Weights of a small GPT-style language model, trained from scratch on English Wikipedia: LayerNorm before each block, a variant of Adam for these matrices.
MLP neurons of a small language model. Each row is named by its layer, matrix (up: input weights; down: output weights) and neuron, and shows model dimensions 384-479. Each number is 128 + 24 x the weight over its row's rms, rounded and kept within 0 to 255. Numbers have three digits each.
After each neuron's rows, "fires before" lists the tokens most often just after its 100 highest values on Wikipedia text that the model never trained on. A number after a token or word is its count.

L3.up739:129108141140127131144128157119137100149150098130129129063100116139136082100141108162121122142162148134135094124115087138114115132136092095129136109136110165155115129054125158098139117111121088154143091122163130128115122165143124125168166136152145074135123093133143123124142140091113125128
L3.down739:155199132139134127152197127114138129118142135118132131163149140110114125114087127120153077158068135169123132128105151100105109147107138095117126104175116154134176117103125155122132135115129119178132158164093138141104126096146107157123103121108122119127137129153134099113117125094139123083
fires before: "|" 24, "\n" 15, "  " 7, " 0" 5

L3.up2035:103112113189134169154140172132152092123129094166124142099125133107129064104127144103133099169156104125148131142098102141154129123089164119112115098174156148140077126087091112085160111099131104157144099158126150168103138129139136117164116124179151085116150108151116117140143110114151117095
L3.down2035:155172143130136122140063100116105178136155118113143128127132118148136165120151146153130122144083147131103149090133144135080102100150110117137151110156087129129160096099164164199076138141068133149101132111152094121134137107107129140095129125090124117128137129103138147111117146111114127092
fires before: "\n" 38, " 1" 9, "  " 8, " 5" 4, " 3" 4

L5.up974:139128141106087129100128143127166097155144156154158091111059158192168114153123118124090111147147100111105138155131114128124138125074155136131095115107117149139133130141120155140101117129141134162125091110100119080167129122176148127129121141126057137145117135136132136144141122141100187208
L5.down974:165143087115166109147116111122129165132098137114105145119152092086086104122142144113156145132137174130101086130100147161097107150138128143115143158164102124107122076123126110132126117159145127121166132168169160148104113142112126131168108101121131117123170101131127109145119145112151117120
fires before: " |" 22, "\n" 14, "ed" 7, ":" 7, "|" 4

L5.up837:119124148182082148130095131130140111154098094138136120124141118160129131149105166106092159165171136162118121172109111114134142127122102107140123121090133119114106101142139143179135145145172088113125121099146129095126086155145169134082112100155105124104145137128122164109112145153128128142
L5.down837:115110149133138084119160099120082142133150156133141147131125147140161144135140101117137105139102122074127092048108137108127107147140126132089098115138110164143155152090087161066127105089073157109101128125108097119127155113165080128143164154118169160161118128113151107137155095134126148136
fires before: "=" 39, "\n\n" 10, "r" 4, ":" 4

L5.up959:132090127126121112119132108173132111076121102156109121138114124116115108136088109109131145137119138151110140138115090144120136186158149137102135096138165127119108120117139069145106106113159086143128150131160135136126097097163115128092106169133098140115118134127104140150129147136149112128
L5.down959:131182124134144150151118134093122137150148129104125147126140137140150108140133176158108085119094149102159109119111155132116130134083119128146089143109129130149156160115081135120134161132109156127107119128114143122127160141113159155145137121127156099145123101102150118137145156142141157157
fires before: " |" 59

L5.up1146:140154152135095141098124155142137136102141097134112143128119116114144156127123128112135131120108107085119148103146154167134103092128140106115071095126148127140127132171126136153122127128108093133136130107137095133103115159140179113149117125099166168090133130110148136130128121137100117087
L5.down1146:118104116126163085114121131134118085135122115109131099121131130137112113137104117100099113163156114149153090154091125105113142129134145132146163144116112124113113136126119125076113156136132127118146129158130144138112133094121100154113197119167135051176120126132112150142137151153158109142
fires before: "=" 42, "\n" 10

L3.up191:136131126137083185125103146125090127171150109189129113062165101180140118092111117148093130100108106123183135108133148147157136130071130124120103089142135207121101143118095134118119125080147114110129109127165167135131114140153126146105110100148129124155142136114118149155132070133087105113
L3.down191:147153128106139085112097121116145132096099153117153147148096086129138162165100127115126132142143165099144119132142091148133133113107078133059174174124131088131141159145125120171098132170116142149090118114119097130087117145141129160113150130128122113086100149149131117126155091149067168146
fires before: "\n" 32, "  " 9, " –" 6, " |" 6, " 1" 4

L5.up1570:152068151146117126161127170118163149137186121130129141165117142117132098071166146166149105135107157110104182099087118119091121144114152121089078146154167130098109190119096115133085082133124133099144080100142106105142101141106103112156163120124125119133110116105097101121098154084089156098
L5.down1570:091173105143109132155153106095127134122110139150115149097141129102156127157120114131141128107139099138124121191116093140155092073152107147139130111172116162125183088125131158133103179147133113139104125151152122125145154125127127173107103122149111152176186120165130107090146112165153109133
fires before: "," 38, "\n" 13, " (" 7, "\n " 6, " R" 5

L5.up1924:098132110115134143125120143118119118173108114145151132100110102125121107129132090132095076162147119168097137133125121115165123133146128105083114127105115135175064110097132141117154134096119104152144119107158171159093127102110110100100149142150154112137128098139070139131131103154161142113
L5.down1924:151145140168154149112130136119122156101131131134149133117157153106115159096132133103147118149096169124141143102107104139096139074100083123124177114133110137136154130136147161158162143117123163156094094183127113101115143111138156159130139111126137103150086121121123097114126059139117150078
fires before: "\n" 53, "  " 10

L3.up2047:094120115159082168139126162141124093096105141134132135076095101110147134133139143133143064108153152123118103136116134115136125118156114134093146105127150115149135118091136112141132135105144110099138130136104173117155112158157165138152124107122108074122126122145126125092106119148146120143
L3.down2047:157115138129169071138129114117105162177164124116109122176151148139110122100133124121125182125119098147095145102159117144127145126125124135158115156141118127116146126151130146122148108166118135135124116116125060116103139107114119116102104151124171160135160162095138105166139159118122180146
fires before: "=" 54, "mp" 4

L3.up1197:162070143140160119115130149112073161151118129145134138136108136159140129134096131124127123110136130165168158124143119145126107127164121123139138103182142123167116100114103145104063082119113113131154110142172109135133103149143162076121140126133106127139068109095163138111120125098133110132
L3.down1197:105164145123099138136097150168122144062131123098121075123141058100134092141146097119142132112132123074109140183127129123131125124118111095118131159129136150099126121116112094164188151127128124140130122135135143124097129124136110162123101136152133166130157111150088137131134103151114167133
fires before: "=" 36, " that" 4, "^" 4, " is" 4, " was" 4

L5.up233:128099140112111128128107123161125142136127092138132121138112140141138122169138182170100182135141164104090079098107136164111115147162151135143106152182143138101152147146152127147082148147160153136155100159163119141125134143106114139098139104090112137132124126157118172164107166127140111135
L5.down233:142148106152114111131136150126170143117103132121142114108102116118128135154166082127146114141096103119181170144172122136160140113102115108117161121076101124173107141116134121146161103157107122123081102125139170125136169127143181135106134146150115114108121147114137102105170078127129128103
fires before: " |" 55, ":" 6, "\n" 5

L5.up86:162140133134101148130121130171112123159153178144123131118143177145129100129112115162090128112129154169130151138120102102105111136123142135126110136177124094126123135108117125109124130099130148109144125113152153112125131103133126120159116108135123147156117129113081119121078108060171128106
L5.down86:107123159125117105065076122082138159088164129113106105105146099098142135139135119156160146158136126171142119137130113124134134125128106133119160102121137158100146071126140163151136125128157100138130160168171118129168125101120135142141098126104141120083119135145124165105133085165094144089
fires before: "." 20, "\n" 18, "\n\n" 10, "," 5, " and" 5, "  " 4

L3.up589:141152151143113122142105099150115144176096127133147132151115146138147089126179165072111107116158125149125159150136150113163142158140167135152114122104151128114102114115159144141174132059134098121115143133146101129141101135134148114114093164111127127121139101098145140104137113129140095168
L3.down589:126136109124163110083178138085134121124139114151117106088141110111112135133059106157118133129110117147121117138132108148126148143105065139147153139170125157124131141137087155093127142135119142107155128163107103193106139128114143126157132153134187162156145156151110112146121162106135163106
fires before: "," 25, "." 25, "\n" 5, " and" 4, " in" 4

L3.up1481:130101121129133109143092147139092116129148114154161089093103168108098090098147150143132095176104133116158152143108140152143150169110150133104123133123154173128110143073114121133150126149128130181130113131199111163131091146126175090155100151149155123117117113141085133120159092124137084140
L3.down1481:126130144125182121107130136143119131115154140123174141064110113185131151118183098118137111111127131107173146091152111144118135099126094151124171120082106117082168119135168159146164099113152089097132171145127146147138140108183119154157144117145130103145090119143113084130138109169092147071
fires before: "\n" 42, "\n\n" 20, "=" 18, " Final" 5

L3.up1945:132096120114164152134139157142149150166124116163154114165116129084163100127121116142102110101130123165129156124154161116096141111101153124115148119128115120136156112117123167131122124097143112102144132113179123134107131134161138097110144146145118104108169129149115118126097107138133176151
L3.down1945:118152109119078114121160116150065125106123144090142143085191110153118146142143130098141184141122111128155091120077113159134113158151076140152101177136140151090119156131159112110136165124130150137143108118118122130151140136099084145122088119119143140133122136126148147129124144151095098128
fires before: "=" 23, "\n" 21, ";" 7, " |" 5

L3.up714:142128128142162172142123125139120107125105127164125124088142131101139076155105109105101140126120094125184134117109140147152154126119140100130103138117166167139088126091087117085157092121150097169148111143161159112116140134147152080081090142178152108137131061151123155163102092117129099144
L3.down714:123122143136175128136090129136113150139168105106136165172142112141143178121128180133149143167099127122118139134125137122077111122127127139141146140153106083144144145156142149141161135116112142138109160121103118125145121131108122182114115127119111146162126134106146081097104112129118137107
fires before: "\n" 28, "|" 24, "." 10, " |" 7, " –" 4

L5.up1151:117152114103084148133103167134131139168115097160132188088175137090124095157126165119114085163116118151131133132116117137132132098133101154159085144096130154099140117128155140157125114101181132081130118117127100121079098132133136071143090134137132116107151122123114156152127104134156156164
L5.down1151:127104129136127152075111124129092102129153125146130106167054119187139161126137094176130132124148126137110103116102143150144122143151130130179081147158120170156129107106117120144117137119082112134126106119170163127139137100132108112139178114146120157167094138119128139144103160122132119115
fires before: "=" 71

L3.up403:148115139182148163114122130085106160109115153146093144076121130160134118151153120129096125098130190157156113143127104144132159147106137144134109093128159199117110152121125152087131108111144111124147111153152136121120086103175153172088088159175135124140107120093156118136094115110126119169
L3.down403:088173129122118079129082146144119142123142150101180175136149129141112120139091146154126101141120150069143151100126114153109128121090115147105132115136118118153131126114120099172157110110130130121127151135101111146087133129127106226068120142113111152156110140114134107105162082135109157108
fires before: "=" 44, "\n" 10, "\n\n" 4

L3.up1578:099137146159148175108093154162124084098114104141139119085121118136119089160131108166092104126126113132145116125110122132190101146097131107105083094136147171144114154108113105128104108112126102134135139145168154134092092139167087171138116151151139124124125131100126140150128139151093104108
L3.down1578:129123110125104125102085098149111137105121157148145162112132105135137138108105128133134163138137156132170132097122146196152115127110136129133167138150138095139138136128131171162131159150171109129139106161136109106118117173152124143135129128129096134111135128154137175089138067155104133088
fires before: " |" 27, "\n" 17, " 5" 5, "  " 4

L3.up500:078121126124142116074085166196149132115159129116108090116110120155147105131143101171127137107129112140172122139066149175141106131095118099116135133133102115157127170114166114133120139071129074116159082095113125142095139127146073128133105108139126150157133095163112099156154164172131152101
L3.down500:154162122178084107136163093112111142154101136133119149116106110092140154152087123123127087144136136086102134143098112106100139120108112161122129118149124145147092082121124125161145122194148136126106128135170124132154142146101149138085140178135128100093109136081134119124118103087118132114
fires before: " |" 20, "–" 18, "=" 12